config = dict(
    norm_eps=1e-05,
    tie_embeddings=True,
    schedule='wsd',
    steps=7486,
    dataset='wikipedia_en',
)
MLP neurons of a small language model. Each row is named by its layer, matrix (up: input weights; down: output weights) and neuron, and shows model dimensions 112-207. Each number is 128 + 32 x the weight over its row's rms, rounded and kept within 0 to 255. Numbers have three digits each.
After each neuron's rows is what it responds to, as a language model described it from the Wikipedia text at the highest values.

L4.up1804:127143119089114127099154125126077102128099126097169085107112080174165112162098141133173154144103134160110153233159097080181147094134094110116079183112113114128110072130146155070106147160144076100099101108079098115103150123125047058185161104120127151097099170152126064092110159109131168128
L4.down1804:177161144191088104139118206104092121122160096087189120113148126121120101166088153124162090137160145185140052149133153129149162089064142156103176166131138122107187070149102092096181140097110141165103133108122063122127127138104072131097196109114102088114090077098130143115126128178107082172
Mid-word fragments after an initial consonant cluster (spr-ink, Sm-ol, shoem-ak), plus "of"/"and"/"includes" after durations, ages or counts.

L7.up1538:167131106142151130085179118113133152130145104111124135096112093189113037111142111092092113074066117135142134061117106147114125135081171116099081169086114115167121099157095117157097104067139128131074147115119086106182127116115178110094111184097130225123132105108126124103169112092156142143
L7.down1538:166132151160126159111192087152160093149134123086103149109139189081141108195076107155125197124102101084142172119060068111113120091142135166099106143172121148100174105108103045133148221092132133167120117125128179132164165103131105135061133104120096090146106114136090185167125073112139130138
Copulas and role-introducing words right after a person subject in biographies, such as was in "he was elected", became the, was also, as.

L2.up1878:178074108115110126083109125131102137185064121112145079151163062135104141090139126153159135098151069220079109063156121204170129187128132147156116074151147137135157154130157130172124135145129130142103174159168154108127146092206064115144136081133223156117088074079121090130096122144101136141
L2.down1878:172161180122127140101121116048155145157146158135110093100120140143068083153107167110077130083117105126119138095173144163147079170124168078149123135076119142122117120108102113112122141199091125119153148089093143100107156127138148094085111179113166145193134149136114055155113059128138110159
Final piece of multiword field labels in infobox-style lists, often with the colon (Time zone:, Home stadium:, Highest ranking:), plus weaker mid-word fragments like acy, odes.

L4.up1073:162187151153113139135101135115089107058172151126107090148115080107040181130126092114134156162123181108114099124160124125144081160089109112116121131169123161139110137133146130133104114126127176074130136099111063163134127125126143170106158106111148093112139099172071105137064142094103053145
L4.down1073:087155089118087168121133146112211134091075100124188174170144136140094123166146148080111071167164169068125111153157187103179131080112139154094095132130044164157183130128144081150068174174156127184088182152108117158115118102089108118114121110111141133121090181121137167128111234169145145107
First token of a new segment after a line break, colon, dash or table pipe, e.g. paragraph newlines, " A" after "Songs:", German "zum"/"Zur".

L2.up677:145123069152101167150087182111074112129149123171081103110136166148143085125112127124056046101165125104140155115214117156118139111132117117084115110165154084180105167193085065175146182148141118104126086068197123129102152103185185127131150162082191176091172127128122056157110116119121107105
L2.down677:154114066164140127150165108070148100105147141136114204178113147150092114124147098066163143133167122137127130103093141074158125147144132125121098113109105110124128144107187157142087132153068118155162095089106148161088121150087131101057088129127121094188131119149142149077133204147112163025
Mostly "of" after nouns like sort, state, area, topic, and the article "a" before evaluative words (a frustrating, 'a little'); also scattered name fragments.

L2.up1033:140145124155111130185175144123152128144115176104111099074145136100169082143106123137123153137152119120105176152137127114106154141062101105094107118120110122116158224130128201139139133062111203098123190114146127119149106130090124111126098097141105127140118201102154168176161106092145096099
L2.down1033:147113132196138148099114066140108111127120112037107195184120089119117107151079134137101090137157172078171168175113067090135126106150096078168110113088166098148052102135124139090121111105139134154113104123145138129136153083105123098080164145050093094094160055111134089129145061173185105169
Mainly "of" right after a number plus time or amount noun (months of training, years of age), plus pipes after table headers like Score.

L7.up2194:134145096149164151131092162123134077181076022131153120121096148146120087082129095147100127178137158132061120148170172110126068128171121134148148155149103109107136145153115119127154143123150138116157084105143107147095170119154133129134106110125115129133088095072124128139128168165178112115
L7.down2194:137139096113161126111152102117110077120184110124120144118118172135160096167094113134158185074143175123139131045039139125150073150091093129115187086127139182080122098133064094164149090111097101132119105113137111174120128111098137169119171163145158116145122164149126190123083112084125148163
Word starts about sports, mascots and leisure (Team, Masc-ot, Golf, water sports, Recreational, extracurricular, bathing), often as infobox or table field labels.

L4.up1030:137122133086165136144078205136111150115074116083116116156172172115161131157108139132098079151102142145113138089120160162072087204129084150065151098117124082149171184185140136174102092110119142169154128127177180154132151112130133093132081177148179124093220126133161148111128131128143219128
L4.down1030:123142118116109094089098144147155169164149124130172119101123074092186151214142090145109133102147148189173092151110186211162131094139131081043132155148082122084164111176108129107127165145045067150078127148106083128098069115053133157163141193120160126136174120097127132109117107122131116091
Word pieces in the middle of rare proper nouns, mostly foreign place names and surnames, e.g. U-pton, Vor-on-in, Ponte-ved-ra, Born-e-o; occasionally table cells or headings.

L4.up1492:113148121145110193111111165195185158162075111168099139196152086147190169060091169118104155127155136135139128137138092172149102114098178111142130096146106167106140166146121104148172128167105180109107156182165087143139072102123092092090104144144128163084183146151138165133062164125132132139
L4.down1492:150102133084150104176177124116133155148098111154175148059158106109097132144148169169179140139110167155079125131138099146180115136134174155100114138139168103162084102075134133116159093123119084100090132056166160099137128145118190173124134160095066113193107081127129099210085130160120135175
Main verb or linking preposition right after a person or organization name in biographical and company text, e.g. Aon acquired, Dunn is, Gladstone became.

L4.up2985:124094082139104081116089162169078111148128132130131153164176099157111091149098125089110102094133101083103098179132155136170059175081133158141114116087117135086133023123102136050113126115165136111074145162151123076190118091082113086127077157124184101115166172119153140134123187106092151120
L4.down2985:119163180130126099156136129189125163067151178121116175146144100173071125168120125100109124100123160079068162140095151163137148201116111142132078146078090178125138109131097142133157092138202155128077143164101118147152133134134110146072121137043053091076072129112144130063122122079184156137
Verbs of estimating, reporting or aiming that expect a following to/that/at (estimated, reported, seemed, aimed, peaking), plus the pipe after a date in sports-schedule tables.

L7.up1119:108055140172107113173155066168066171099111110151115079155138157170134142173104073147138118119139125168106085095084118106156140139110161182107144134130094077203131111166092154120152068153098160162172160060094186101109113045150165088132134168100098147115142132140198090120175193099057162082
L7.down1119:090093151122088155035157072129108082101092147164094172102124118153135137136022132090144136087147160153107123068121197110169110144096109172123158103164061120125090111124122130124175135166175158152130126147161111084102142125130132065105144161167111129123141142130140085087149217162155104123
Tokens just before an opponent or team name in sports tables and match text, like the pipe after a kickoff time, against, vs, at.

L2.up1616:132146120097163179165108103169107118165085111134145124068119093086113167102159150135091092152135121191115122140124123122101069091066160096125060089092126207106172112070127168133086134091108160105116138104143121184125145077174124059097121140131158156104144107116095099090167118074098123117
L2.down1616:124113167121112141130195112119132098099201137155119080149125136143135132116108144059128148068094087176116112038097137108128167124116176140149123166101158115139081085172112073140151157088144160074151154102154177108183152178113136097108124125099128100157096112156151117134092124128143113159
Mainly "the" after partitive phrases like "one of", "some of", "many of", before a superlative or ranking (one of the largest, best-known); weaker on possessive 's and on copulas like were, became, are.

L7.up1288:110134159108149136077101138142155107103131145182129152094070080193085151121117102161070115097128065120133119180132151105148056129124109103143071157087116077098136202134130152166116102147130074155162107117134078111111147116130160117109129145111159165140077081167136174115092146098115124111
L7.down1288:126073137143152100112153184088164191099130180189081133141085117150097145155097104144086100153160119129169113130145142154163139117122101133134087135121166093100065163119154097181066169161117120109120100094125142176137166121110110125047098153161158108220123147119179130143138164175114125143
Middle pieces of split words, often a vowel-led chunk after an opening consonant cluster, such as Tr-oub-le, z-omb-ies, M-emb-ranes, Győ-r, plus scattered whole words in tables and proper names.

L2.up158:149178135108087120112083170099142162121120142070103184042131101130170118083160144167098127122140113159097138203014121082133165086130177127129125107100134147173151173159162102128076129117177139135126098055124110175175126159192096098109085113117091132154156106132166182098130187118111180179
L2.down158:148084161168147110139159192128061056150174113113165172136089132081117113196116146120177131160128115162148066142125189166135113208044148081183074093144135124161092132152150181103102079150153154154151124130084163131161192125136110098103153140132194131114119164117080123031169067143092078129
Short word-piece tokens, often a vowel or a vowel plus a consonant, coming right after a word's opening letters and in the middle of splitting it, e.g. t-et-racyclic, St-ir, Frost-y, Tur-in.

L2.up1811:143080087111197122113150133144148104110153133071128101116126106092153100146130106086127163203131128142143142131104061120214135132074149154072133128116149175151163153181109135174134141068107128068184098087159155078118144115121118110091099123147113143111128139101098054114173222145122133130
L2.down1811:059127150189157177130126122166064125130119107101164101113111117090133133172103176180144119119122144155127169121118086139135116145118147121170194144140104150136093104134090176083134076147106133167112134158128114147168128116095085079146149119156147128136117146131157127161140133121135153085
The first word of a relative clause after which, who, that, where, what, often auxiliaries: what was, who is, which had; also table pipes.

L7.up1455:108130100136146125130170122146108075152128080089213125084222080102081071163130155139121148094097110111052122160114117123098099160109126110093106117064148133125134185146143136143134146078091119123156182080110109163121094080173154131161151107087126151166153154090161151123120155082086093135
L7.down1455:133106141138121117160100159137133145111191148139099126086154164126127105151106118132067140159136115106109172105157096168084144114090159143134159082143136121088164132098128067080099070165102163135091092146052125116109102141150132130111185181069183097147114143113143173114189170116115124117
Words inside multiword institution or title names, usually right after "of" (University of the, Institute of Management), plus name word-pieces and table pipes.

L4.up1846:154173119143104163117054149116145177171133148129172119155195132136212081125156133094160162106174142207184071123103142193111084063126115141158121155105175156146116107195108110135090197068131122085127164124123102190147142196151097148108158087170098135107128144183077107159120126116077097114
L4.down1846:118094134175149155070118121132113098116110136113036134120072095091102100108117171154133134158132166138106114153119153130115095123109121140140155090143117093112155136156151118100130068155095129107135079184136176091130087101123149173062150127071130103133115130085094166153131057196125180169
Two groups: word-internal pieces of names or rare words (Al-Khateeb, Charlie, cedar, jangly), and "the"/"is" after of, as or formerly.

L4.up1321:105123128142142144087133181195178100141102101091077103129141111150060103072087149132101113155097108099117131125103109139120140061140120186120123123220164142116129103077143122123112102120148111129122149157095115110108197103155103108202182136098062154127201085159148097048075114128155126131
L4.down1321:173143172120118151087109168177128086128094096126182144100112189170143136105138126118116151136082092198129135102192095096090153130161148126183085085113121182108149129089148147133181153158153073083134185116160137137147111087111066163165146156152119098161177097212097149095125094144136251113
First word-pieces of field labels and section headings in structured text, such as Propulsion: or Religion in infobox dash lists, and Seeds or Books after ==; weaker on words mid-prose (Algeria, altar, equipment).

L7.up1692:135150062075059155105125064095121101092121116140089092106163108135151121070116086142108107157204184117156095131104133107180110112127081103130110109133164158149137114153207173191132129098106104160087127158063175126123138092111105092074129069169124062129153051165118157149109144091142165127
L7.down1692:095194125148106164155144096127116074171121149087127115109108150097109129132090139132155122139151112108134055187120128157163105146135136133149147115050115105177118117123182109155122095087098138172115113177126121086187084106156132140185144141126142150104130125126103100112087115107099151144
Mostly "or" (also "and", "than", "as") joining two alternative words inside titles and phrases, e.g. Live Free or Die, rarer or new, buy or lease.

L2.up1581:165099104091131149170169133090152137152131093158118126099149184198125112107079183145168148087176113126171126112138175087178136138076136069117121157098128175104141105142093152096171072189144135129153099153116127080144125198132136107155156065056098191120107184082139134175170082149097096092
L2.down1581:167103115158072094171096128114094113103094121148110156141177175145154156164147085095227133129117079090126095114125106183180121134155152125150115095104172113139093106122161142142125081155160151220172111132136089111127100139088080136110047172037076145118124080106139095090157117140187186103
Word-internal pieces, mostly j after a consonant in foreign names (L-j-ubinka, Og-n-j-en, Uj-j-ain, Ad-j-acent), plus pipe separators in wiki tables.

L4.up1791:161098193155141068151082147065101122126106123149112156104091133146202113077166154166084123154112157070116120135141184173135133156180127120144102154121172144117122141072154117110157175096184121073154192160083189112200128078153050059133061184178138055117165152125179122149125168164127118122
L4.down1791:151149087125165136101106152117165154154098142160099153068095088076079173149112138158103132128145167100096105118107127198152184122173130108126102162079095115159113171123118111130143158106152195195109141110155080101099189116148112098116098156145122123164154151109099061153104143119137164162
Short subword pieces right after a word's first letter or two, esp. after w/th, such as w-ind, w-id-th, th-y-roid, Sw-ig-ert.

L2.up145:114118114103165156134105165057096155136168102090182040107156179099159082147147118123119104079137130147074123152160118149090172103100147096117136102097138134128155097135090140130071087142119133170106070112077131121092116110140093096140128118142144130137112149110106110151130149144125118138
L2.down145:150124112141115072234158119182115124167133117129129166161100203095101166163085106131107102160140116118202082127137081149123139173147170127115159095073101116156157099123084096179116106144098132097110151136132169186154112106093091140148079123167118155141133138072150114158098122151183104146
Function words like of, the, at, on inside multi-word proper names and titles, e.g. Lord of the Rings, Barber of Seville, Order of the.

L4.up854:137126114150153113160158132158135151147061151103134169137133139140083121163156139166060080128080188147118108133155096107147133100113162114079134093032077152104091099147146143098110132137088117192047165145072149136123121154141073099119083085182099088135134138126135118141153086096144171096
L4.down854:163148112174114129141141127119139194051118110145128109139120114052069094132086127141098107094117157103123123131128190162110076081147121106115070121077179130090076201158128157124038109110115082118144104145149148149111128036080122175146165126122161156097167146081109102155129131146070149179
Tokens mid-way through multiword proper names and titles, mostly connectors like of/in/the or later word pieces, e.g. Pirates of Penzance, Perpetual.

L2.up962:156145192139080121133081146122131103132184192141096115154133129070106068146180126122144098070118089121143172106159125125102179128178085108056089105108110134168161177187126199165172073133141108125157179145118111130079124153130160172141137110141094167127141166177114164106093115187070069113
L2.down962:143125089103170060079128076118095141070104149154135171101164151156126155118139168104139081116121134145108143139163160177120113097079107075106076190093172126143178072079141101097172085106103087146142174115084088174147119146151161148140145098126158094132200085138114118068064172172167114134
Short word pieces inside rare or foreign proper names and uncommon words, e.g. the h in Sesshū or Udhay, the in in Hermione or Le Guin, and the v in rendezvoused.

L2.up339:077156043139128129149107145145162171156093066088152103117221081143096107154122126090172118085187166104138172104128152139094094109172171094128138144127112166108068163161157152135081110127186110169142072177110182155116190181153120074086156100196113131161162099094131140124129110130176104090
L2.down339:111090204154145087118143116167064177116158111117090177145120107124155146072125075153094128153101095134126189155083112131182109105110104095154135182072160153141136135121070147100093119102098090136142155129121074094128120108139123125186149155119085126088139091100127108115124131136147080153
Commas in running prose, often merged with a word's last piece (Thol-en, surg-ery, 181-4), ending a phrase before and, which, who or an appositive.

L7.up746:116133112145132144127109126171102078080150096078132159126086156098084110133210155122166140183166123154093131098056163187113156106137179047067121168094093101088094154058157088134159161110109128155143189104170123150122113118148187135101120172189129137133097104134149133129076103160085091172
L7.down746:109154104154136137108102064129182102141201122145072116167117143146177150160109125161157131095100090153131173177123078048064143106124166102086149110131110096157122108090110131160166125065168075128098182150137143177146157199144100102136157128137109105097117132149099115176158139107154136091
Articles (the, a, an) opening a noun phrase that states something's status or role, after "regarded as", "played", "one of" or "known as", e.g. "regarded as the centre", "played a critical role".

L7.up2830:078149083128090165131120145129115083127142059128173124141084107174149186057123058090122156141161195091146147152152116060111118094208162074104131133148108136150191168143140049110152157099185082129195159112167106132212144185086111152160132137155151120109186174190144073109102105145135102141
L7.down2830:121047097146102114159167116131150189180225155142142121184111141134134172142139122162062111148184125146114105151160114114086092112137127142207057128160197095168122066124124214105179096142125062107072148065177082085092158126116149140124159111151127088111100110094153110114092086156151111127
Commas, often fused to a word's last piece (troubles, mantra, infantry), that end a noun phrase or appositive and lead into and, which, who.

L7.up1212:102135153197130042105086097151122129065129150153074102117146208123131155162139120156143152090105120128064109195141137066142125111063095131084166162114169044099119091136093140110126152205108150145166106128097125174093107138149124105106130120124187129128104138169123109150112095123124121136
L7.down1212:115081082080120122144142143116130170111129176149156109143171121085059140120142092151131172085145087137050166076136108108107098091100081204081123152108147098163153050149132177114063138157133158157142047127107141146115087143088112092181155083169107150136110102114130187141135126149117101168
Inner pieces of words split into several tokens, often doubled consonants, e.g. z-omb-ies, Pop-p-ies, je-opard-izing, cle-av-age; rarely whole words such as had or into.

L2.up1614:102164116141119104162151170189103021163202152122112093163117131115148164103179165167101151138131106098174106142117075141142102149158116168120165113171084098162151174115135103061154071114132100125108116101192125177110183162167111133139134118171166114159123137126085145110164103104111173157
L2.down1614:176166106102148147129127118112134135135117097129065121125150155137102148151080140107114096103109088115090075079064150137140132142145107111096138112131148115122148106141163099103162120122143137102117134124089212145148127077158122077119187117136075106082141137147093206097154089081167054136
Short subword pieces inside proper names split into several tokens, often just after a first chunk like Ter, Tar, Gar: Ter-i, Lor-o, Gar-za.

L4.up245:128119148165116136147126110127093098081167108082154143174120161160094146102173121134105119113108131080159154138134128144084137103179107134135098136148161132176145117134063080077147118110134109117188165122104080112172121145132136132172168111127128133140135125131111070147165129117149132081
L4.down245:154120170105146154121117139108159148167120113107107139148120133171140162124077116189077156123056201165105126153163136096151106134148104128131126126094184094108168097172129148144107152135066105106125191118187041124136109107144084117090112085095112069090125168117148147095173096152115167119
Commas, sometimes fused to a word's final piece, plus some colons, closing a phrase mid-sentence, e.g. Canarsie, Brooklyn, / kosher, / ASN:.

L7.up1666:141155145102119106103112098129167167132092181120121102080128090154072125151149153107069151119124177182117134100160063156116084167105127078137189152147132154165148123136056132153087155120106091157108154119133151066117140139184109118098142152151163126117122086122123158145118179156140124109
L7.down1666:085079139114108082062150081119086103121147129105149120144157091175105146190148146072136115095129100157133126119081124155160083143114115149097073116141081103184126074118139162157129104167146120105148172064150157073140135144102196090108193118179083158144118143113133105092210149150088128140
Gerund and -ing word endings in noun phrases and titles (Mourning, folding, bathing), plus function words inside titles, including German zum/Die and English and/the.

L2.up448:084133115151196120096138140141155139095170132150173096076120189111046057148144156100118199119126139131105126161150119101144119128129129180184173133146152146120137147154148116088113090160128129160105140110156120130106133146147124179100112127145208150152154139226178154110170072152136136067
L2.down448:164085114126121132128054169141141190087172132218094123134069119179104154081145111111134116097104105116125148087123163150091153140097174123150115080146165171122128141161077141149185105165172096102083130084125137136104170193121125100130111142133108133147107138125131126119083109174066126118
The main verb right after a sentence-initial proper-name subject, usually a surname, in biographies: has, was, expanded; also goal minutes after scorer names.

L4.up1432:207188126117159139139058135130140083166095162232161103112174087121111125102167131147125147093100112127158129149203139129104044118143112091112173111147153093099095124120169238068129122131095110156130134123094094102101105167107160069113118104129135164139119142136109194066099156152124120091
L4.down1432:102151094185103167191093127123116110172089134137117147161099149097188117163133173107077155118141132127189105159111153134104116152120053075164140160152128121153124104141184102130078183083082167126112117157111173042120095100163122171082106156119139085131162101135157173138125134113175201114
Mostly " or" joining alternative names, terms or values (stone or flower, 7th or early 8th century), and "or"/"May"/"all" as word-start pieces (oratorio, oranges, Mayor).

L7.up486:157112105154112192084089100106128153136088057178210113150130128122097131096114111106124143104065130112137157116109150127147099156165137153085062146147110140117103136136109148117086110150097185127142158077077167169127069110139116143116074183124082142122091108132129166086070169112179120152
L7.down486:184141150145129135119105121089159126155142124148149159162118113139120090184138141175135102141191107097122126063109114105146157147107113067102123111117126129171115159188101155132127177078126154069112175161073105083123103187127208136131108127146154132121099123121110182095129105136251113105
Mostly "the" after was, became, or one of, opening a superlative or ranking phrase such as the most, the youngest, the largest, the first; also appositive "the" naming a role.

L4.up2102:148113127159134167103095152164146098101130108135073105107120131131145109133102102137146141144187091144103101134176150149127129098201107122134136174112094136093193163093060105097080088096159074162117153143180143112111086117122091191118126154108038142094192139187106065145144163148108147061
L4.down2102:159039165124217131095099145149075123112117174113153085140139172119148148139116155170107152143141136166083133175135060110093101108104199173147089178114126125103141128155086145097158145121118080128151142108059176129119076088102156140147159105163075101141096089096170155147147114112188095111
Middle pieces of rare or foreign words split into fragments (sign-all-ing, gend-arm-es, Tomi-ñ-o), plus short cell tokens right after pipes in sports and stat tables (3P%, September 2).